config.yaml
num_hidden_layers: 9
hidden_size: 256
num_attention_heads: 4
num_key_value_heads: 2
head_dim: 64
intermediate_size: 320
vocab_size: 1099
hidden_act: "swiglu"
norm: "rmsnorm"
norm_place: "pre"
norm_eps: 1e-06
positions: "rope"
rope_theta: 10000.0
rope_fraction: 1.0
qk_norm: false
attn_scale: 0.125
bias: "qkv"
tie_word_embeddings: true
parallel_block: false
init: "uniform"
init_std_qkv: 0.0427
init_std_o: 0.0101
init_std_up: 0.0427
init_std_down: 0.009
optimizer: "adamw"
learning_rate: 0.0011
lr_mult_up: 0.738
beta1: 0.9
beta2: 0.99
lr_head: 0.00624
max_grad_norm: 1.0
warmup_steps: 369
schedule: "wsd"
decay_fraction: 0.877
decay_shape: "linear"
final_lr_fraction: 0.1
batch_tokens: [16384, 32768, 49152]
max_seq_len: 1024
doc_mask: true
z_loss: 0.0001
train_tokens: 163900000
max_steps: 5496
dataset: "wikipedia_en"
MLP neurons of a small language model. Each row is named by its layer, matrix (gate and up: input weights; down: output weights) and neuron, and shows model dimensions 0-191. Each number is 500 + 25 x the weight over its row's rms, rounded and kept within 0 to 999. Numbers have three digits each. A neuron's up and down rows have the sign that makes its largest values positive.
After each neuron's rows, "fires after" lists the tokens most often just before its 100 highest values on Wikipedia text that the model never trained on.

L4.gate269:516481524488490476493502508482479540477527529534482496504474494472531510506492542517484497534511509546513508510524474485509490485529463496499485524525479544481540523463514479542486515494464488481509550531483506522503471457486490471506473479504505489511507470477509477552519490517527494467530526511544517498504470495482501517515491466511505507473490512498500548495492524531473511492499490507520470496494492480475514499456490521485497494536527506536508466493561484547511501454511504502504496460463441507489447478480556483468535501447512514528504464510466465552499511538481536488
L4.up269:509516484551452500517436501504509501522454520497471506526486498458542509516498501542508456521474475536526503478519500476546549485512513481452482492487465505494502492490475491513444505497531506499479477523510511517499509489481518524477523541536459524516516462545445477498514473526527537448505520466523482506491484496520483451544506509493499488470497517507528482544465507535517495483479522491556509472491506493506523546464478503485466514541491491546485547533485473528492498510488527485532499513474496502531470528501472516539481491471469543523527530480464483514516473492556482479
L4.down269:460489490534483533484531512512492440486461529528465513541539516484506499521490488504474493504480485470470501538514493507511508512481533568485495478506483548505544493484523482482476469473500570534549495487495511495488494509473496496545522513475498524530474532513519498553512489481491470552515481475485498482539499493497480514499512486517529503497490521498551508481515531506504514518466529519485522527525436505499476481477528473503506491499524500521528480507549493563534502483500502465563562530483461491491511477563473528497500475506539500501503554481487505494477489518552519520
fires after: " (", "-", " \"", " in", "'"

L4.gate233:479496546550508490492460474525521536477527473492500496507507547507533500530554493481485503524517476514480495495519545470513513490537497494487503492488495429474492488523469510515501538492497478528513522511500492496536433553498483466505530506518508480485465512526487534532524505480502484455494516503519539466468489500503513503514487467475492530472454463515424472485507494480507494526508529494515493533474496498487477476498523497466506507506484447509486523510430470522475500512513477487524511509539500484493502519517496483497497506507487475464515508457508525533477499443501468500
L4.up233:507467492503539483465460547538478554468486472531490522515544548471520468496532497462509492476542541497508525495487508512509492518491529430498500481519487485492500474507494553507536490475459483506539485507488474501526535475484456546484476517489494472512509481510540501525471497464548514475514507516473504502479532457473509500524549548523446529532458517483470476498493507506518503498496450501499560487523532507454527502508493490516497468510516490456531499513491473527460482483476475538499508498529474505497489517469485485478485450530507550491550499498471501490467520529511498469
L4.down233:495504462545476501475528503504456485537481479518504471522533466524500481487509492491512517500495478473472582544517533481489464533518464496481441508511534498513508488532506487518513585530485556505478554525532489520507535496508505479508464525493500488502531483543475507490480493488491502516551497459494492439465522513502498502505501509513470500445478494484513506529524528504502515539510522479468476490523489491504457502498570486488520503524458480463454525506513496503479526463497525532505534493519485475498483501496522490532430532502501535498501528493536523504501504478506433471
fires after: " ", " h", "m"

L4.gate161:483490478501504496524503504519470499468496472530567515512467492517524482503531540459491481547489546488502551520494485483560517462490483498481487525529500500446530488490502543526501490484495471487501500506499470505524458505496511509533491534469513525529498498509461518493510455502523491495470486497510533478465515484470485527536528525520512519508517505477463469463515496529451501509531536523494509490510542502475459502490491534523476466477459501516480463490486487488448533497482513506495539525509468511492486525487511491541555490512502507506457455471510515538512480467496471455
L4.up161:554501519491513511546523472500505498493482495516510535498486468502493535526491553489515496539499532507535488481535525484507495490482524500465468506499519476498485498494487464534510492500482475554520503515514536515536495479509507527574509548466504488478475515492485506467495507531513492544502512454462496469496489512460527492485534499514467487464518474505525479487498519483459501514503492497453491486527464502497462530543505489491511536532475455522537473530536480499523538494505484482513532482477494499508443447528505496482547466508520523532495461489483515481528436521464503480
L4.down161:502503475520474537515494486486523527550498461500484523472485515525538486507462502487502507504551530499520512542523486500464489482461457532510472483479524484462516491533479531485478534522559633517488511537497465527471515472534494508491520518464492490489511500553478501518480515520524501531473488511515532505507430529491506462505536478500496507496495500474509523510524518507486524485539484489439495477450478461489509494530524500542504510526456515530488527530477558518504481470488487492479486513529490527470488482518488492523478480515480520476508448508478499497483497498482490492
fires after: " h", "av", ","

L6.gate60:490477476494514492493458547486481475478524521507508464506512503460534493479504473477492479495479503466503533494475495535455507468492516530496532475552539557461503499467540489465501501474418465477547530516521448501520517489528458511493491521487495535465530483498510466517487531504503475514468512466532522509500552504510514552501483509511485504518462501497502496517502476503510454529491481480472561519508468481504454518463520508507472462451489533512491492510470462556482502499476494496512489520532508509445477539483510472470482507492495518520480520508477443488504516537497541486
L6.up60:466480480486463526500507529512492517506536536552500485528522513428468507550469500471519515472503539462481473474518504476477538528525488487469507485483511557492505520474487471501512503476474506520485501547535499502460525489520496475452538512462514549486510492522515501484530452547471543563484488484561525508495493514516552490497510501484490523518513480510509466523528499540489494472508526497488517459501476481497478477475499501475508482496504519536490485482471499551479476467514499503498491496552494521445484500501502490468491488470492504525503472501453529523469526522526498505
L6.down60:482535485497501516497535509568514535462509484480521505468519521473534461525509479501485497512496515501516539479487454525502489518523555479494480457504464530524490545496539476510544467499508536486500454493510502507494502479513473504508516453538491496569489500458508514472521475529542534525514452485489515500503503502499550496481523498502487508487479476466504530491488527502491504490529521477482493453516505478495513509496468497500530483460494501493540481491529463533488492513471538506469569484504533538520505504516488513516492480503458554523479471480496484490501517479546498487
fires after: "e", " H", " A", " un", " U", " h"

L4.gate75:515542491470461506478507504497487499515486461499495482494498500504536529491550463489488463499501524490490513505507499509521436449495525469521521525500478472486487437545500489515543518542490501479529529505468473505498483517469473530511520481513493481479497518465483511529482508523541465470541499501527487551505531484473461495531479500484521555455513515490494521485495538529456505495479521510456448491495496480505497509461505499487477458454540472518495512507513538490470535477438497541486493480513503523520491469570507509499552551459510505491465468493503442466492488494519489496
L4.up75:554517486536479531493513510456479477480499494487536514488474467513511485492492472490491493508447513493485527507484496491506517465470517464494517480492492529479502507464469499482478474489499506509561511498541493491475568485505508495502537474492523479457513508513489489538499505519476505499520556530523536508501513475461478514520531490530534478455461559525539495536506473486497445529439517529489465512459513471509494507515494463499461447486536478542467528506484485509521521490459473513493504513516497537527445471504534532579509509485459511472507525472483491510482463502513502516
L4.down75:536523505519502489505539483495451507505502460513496520522474494479503546525489508524521469477485497473520509472501554519507497525488516485521515488509460514550491518506479469494513546567466638484524533492474490495495462526552510542499583478479533487501482507513480532522498530476520466520506485534525497500530493516448504506480510495511487513490509501508520513467495541487488534490523500483451459518503484450483527488490524477499436475451517510507472511516468489489466517491482501495509567491496471482527522498535505527491492546488481528448500528476532483482475492517515485521
fires after: " the", " in", "\n", " of", ":", " ("

L6.gate264:503472474534512521484494537528475492524468447475479507506488478461502498486495486525513498508543487485504524495521525499498535496543521486468482506510520470483515524519488519508496547444498465514496543548496526509510508523488517492528516548495513474498502524475468453519493482510540500491510478483517498461475509552489527507502506470495475497470480521494508502510490528556483472508414487493520526547522501496493514564452467488496522491467472506488499456498497488531485524496495515509498517481497480494482515521521462524461519519522536541554501522502469496542500537491481476470
L6.up264:510498488488479471489458487480539487508506525494451498450465521530520463507496491507508482483513538502501532468530517519481488579502503481517510487526520505492480504470475493506472504501493467478507495473516553535473503476493485505468471471513521479510505552486499465469506506513516516520518480505517542479483523493479522535509502521496482480512505510503514485552499512524528570508516514527541492471517467470463460522503483487515480530509473525470481546480527487512478522488540514503472516472483490519480480517505489506503554500506476463474503500535512496490490496454491516502
L6.down264:457488527480528506484488450506472508493528496549510497487518547518452454468494477513501504523502520481516517457491513481460494511464484513487530514489494541494464522475484504510496503466481504551533487494473522476495500511529482504467534464508481488499510450502478514495536488509532463478500471484527455521543510498489488483511498500463509466521480515491462470540464492470472503486473504470531544461529468495462507523508462502526528455428494509527538502512471483508487529478484528504516491528504473479494500510521494517535526510524499495549503479485458498542509504450502521494
fires after: " w", " the", " W", "e", " The", " A"

L4.gate42:456481463484479470503466469506516511472493520505467513452496454489532463535464498504526500483502535477468501510512444534509513483499508504521497538532511495528476522515520494545478519520485466462502454508529451481437460539466498500532457515499513489516486507470517473514528477515510494492493502495530497513537483514527468531522495510491487468502521490542506540527455517515466466484521517526500514516517506484511492517477476516505517479519445507493502533481476542468479527487491529498482478512520505498412563484510475479486499513525491479546479534471487488503506504518480506447
L4.up42:494460485514511564457446500474526496493515481487497461488522546503466472490476525409475486499477501523559522482531520505503492506474533501502473475493537482483457493493461522491521540543499529468537487502521493542520518506516486455540501491534502520503514533518543493504466520492509504513491420541494501490461527525545509462493546496497465481491513513522506513500505519513513520501520492498473508501487487492494521529489485518488495465542492523511505486520492494569538520500512508541509473500521496490502497475498527459509480483545537522493479525448449519480453471487493468516
L4.down42:488471498462520538536523483481517509461520493480507501502477552488486465478490488486461488471490487501515526494477488502463499504494527530533512512519510540473524482464470507538500505535562527571476477465522489482552540469506518494473510520496484515459541480486512485481490507484516525526532478479486513515484469498537544528480510489492464494534506529515476477511488499469502549537534525492492496481511514500521548485491513490518486465505532534478458483527541500488502503466558522528471538546472487490505511447519501524529493523548468512485514504461466482447473479532507525454
fires after: " S", " s", "ort", " was", " to"

L4.gate73:532533522517491503549502518498478544481471480500496488479531488534554493496507509531501493529498525521480513496497455438531562490487493473502489540493487504481493513508431522472501518487494470437506570458514511481466531470487473509534493486533464507506474510541473495519456529508516485488499527514527496481511527498482490495497483486539446477450462489491462487549539495545491498469449517524513487488478464496473511476448470465519493492483479512532515509472449515514506519458493488518507521539503433502457490482502494522525488486474490479480518485507524510506490503505478504501
L4.up73:505504478475470490509485546462498531525495529488494490480447512514464503557519488459512500497538439532452514488508537525490489468524502499504529455502517517469471493497522451512495495507469500498516508495494496542478478538491497453518520497479485479480552451483470486497468485468459517506521510485520500480455508502494483488550512498475546507509479527457506477524524485503535527519525488499447468530484502510463467502450522568506462530509495429533478486493482495554517469485513498532491473471489505562550505495545549497475488512467474521486466522486490437515532499519498503538
L4.down73:521532496553479492504504545496487523488480489547493483456497500482549519529467493488482516480530467518480470481512536487508500472521507454555485498488455543485460502480482495501501517505474542503515528449500453492473470458505519502531520499497502519506510506475477482497474495495523500480521545563546482493532466476487475520526495513517532505508497539489461476516517551510473533506475503516495464490518473434469495501477527494524441490484489462482500523536500499508492514500488490511487552483490516481536534531500521487448440510490462452448511503453517476506541488494483479516
fires after: " the", " The", " a", "The", " in", " of"

L4.gate259:505498505497469481475468516516448500516473496527463488508486526483502481492512475532506473505475531490501496507493467473517553436516531513474537532523517508481495523494500492524464497520497491512486481499509467515518471505500524449509539494471478520498507518508468498556535458489483466490460543543461483500468506490483528502507456514532530515487484492477494456524513483480514481503554468516506537556522520527458481514488500504498513501496474515522512518534466481541543538537509512528524487523494454526517467564543481457496504496474492515509491504480481485501463500468515471499
L4.up259:506511496477487494471477530492525461543495473534500470451515475482531495472501474527516511527516471469472511510522475485448485514518489535491460452530475453513465546516478480508486514521507465448468497516501470485518477526495505511483483472494514524456518485488472509539528530481541512468508499492502525535469479511465542517473469539478467508513525521449541531509531469467496519480478502529529493516482412503484517495486504474500474514537495488480453516532515459475499497556505477489517477506476450546502502486478477514489490519509516495551496504476555478492499526540530515504
L4.down259:503526543523474534501483495523520488518463530496490513486536470491533522552513475473502503529519493474479508501519485534467433496466449468526526499490473532505515510526458513524479521490492597501507475472504461518496491541503508523521501492535467506487484532539491500521500470509472455530528504528503527521500513513507487504517537517515503510470551499482528505528485507509500477499478525474458500475543529524533515516494506520498489509521477494526493511500489502498528526522522556510479541489463486491559550481498477510475478505553478489509479479522546531527458481505481474486
fires after: " "

L4.gate5:506481513508467490475456457473486523499511476518466458539503433512506511498507504467503540479470547517489458477510468456495527502524505541440504539528476490499456502497515518523486523490478453485494481478491522464496526456503555504504486513501488493480522488495494516481518511539487495466506499483503515450507476442500546489504485512514490465514470458531539559513532515524515517464503522478551489500492529461489462524519493515548533477480474523534528487476503512546497475501462541493457484521523490528456526439500482483518471523507473511520515534495514464503463479521496502470
L4.up5:472486523523478508518526475527507434544491470469506508492523545502526504507468515465473521496512503501501522510526454503466491484502511495465545525538496491515500505554425495451499480448469548462509517480514515505515500495464462474539537516532499484531475502513555516500515509534490487527537445524529479504489524468538495506476510486474482497476485498503493487515508496479511470548507519473485482485509485517447490509495474492500450490530469530444488520520498500453531523508514516555465503508479497499496563467502486499536529490520454475492535503477518503515518471500503524528
L4.down5:517527485489542484547543505479488515529505512495495499491476521526466470529508470475490483521502490493519526497426511493486519487445517516507535504543498503489503477517514488485492490474483495540499485520508473491537450509527516541502455470504512510541562455511536496477513469483496502514506455513490510520476512502509501528470490551485476554500527490472515519482477489515474508537524485519517515522497536513454528490497485472483473483525508508479498470532523518488526514505484520473454458533446496447478530490484519508532474499532549505528472490457459509508519498472573520490
fires after: ".", " S", " s", "S", "av", " |"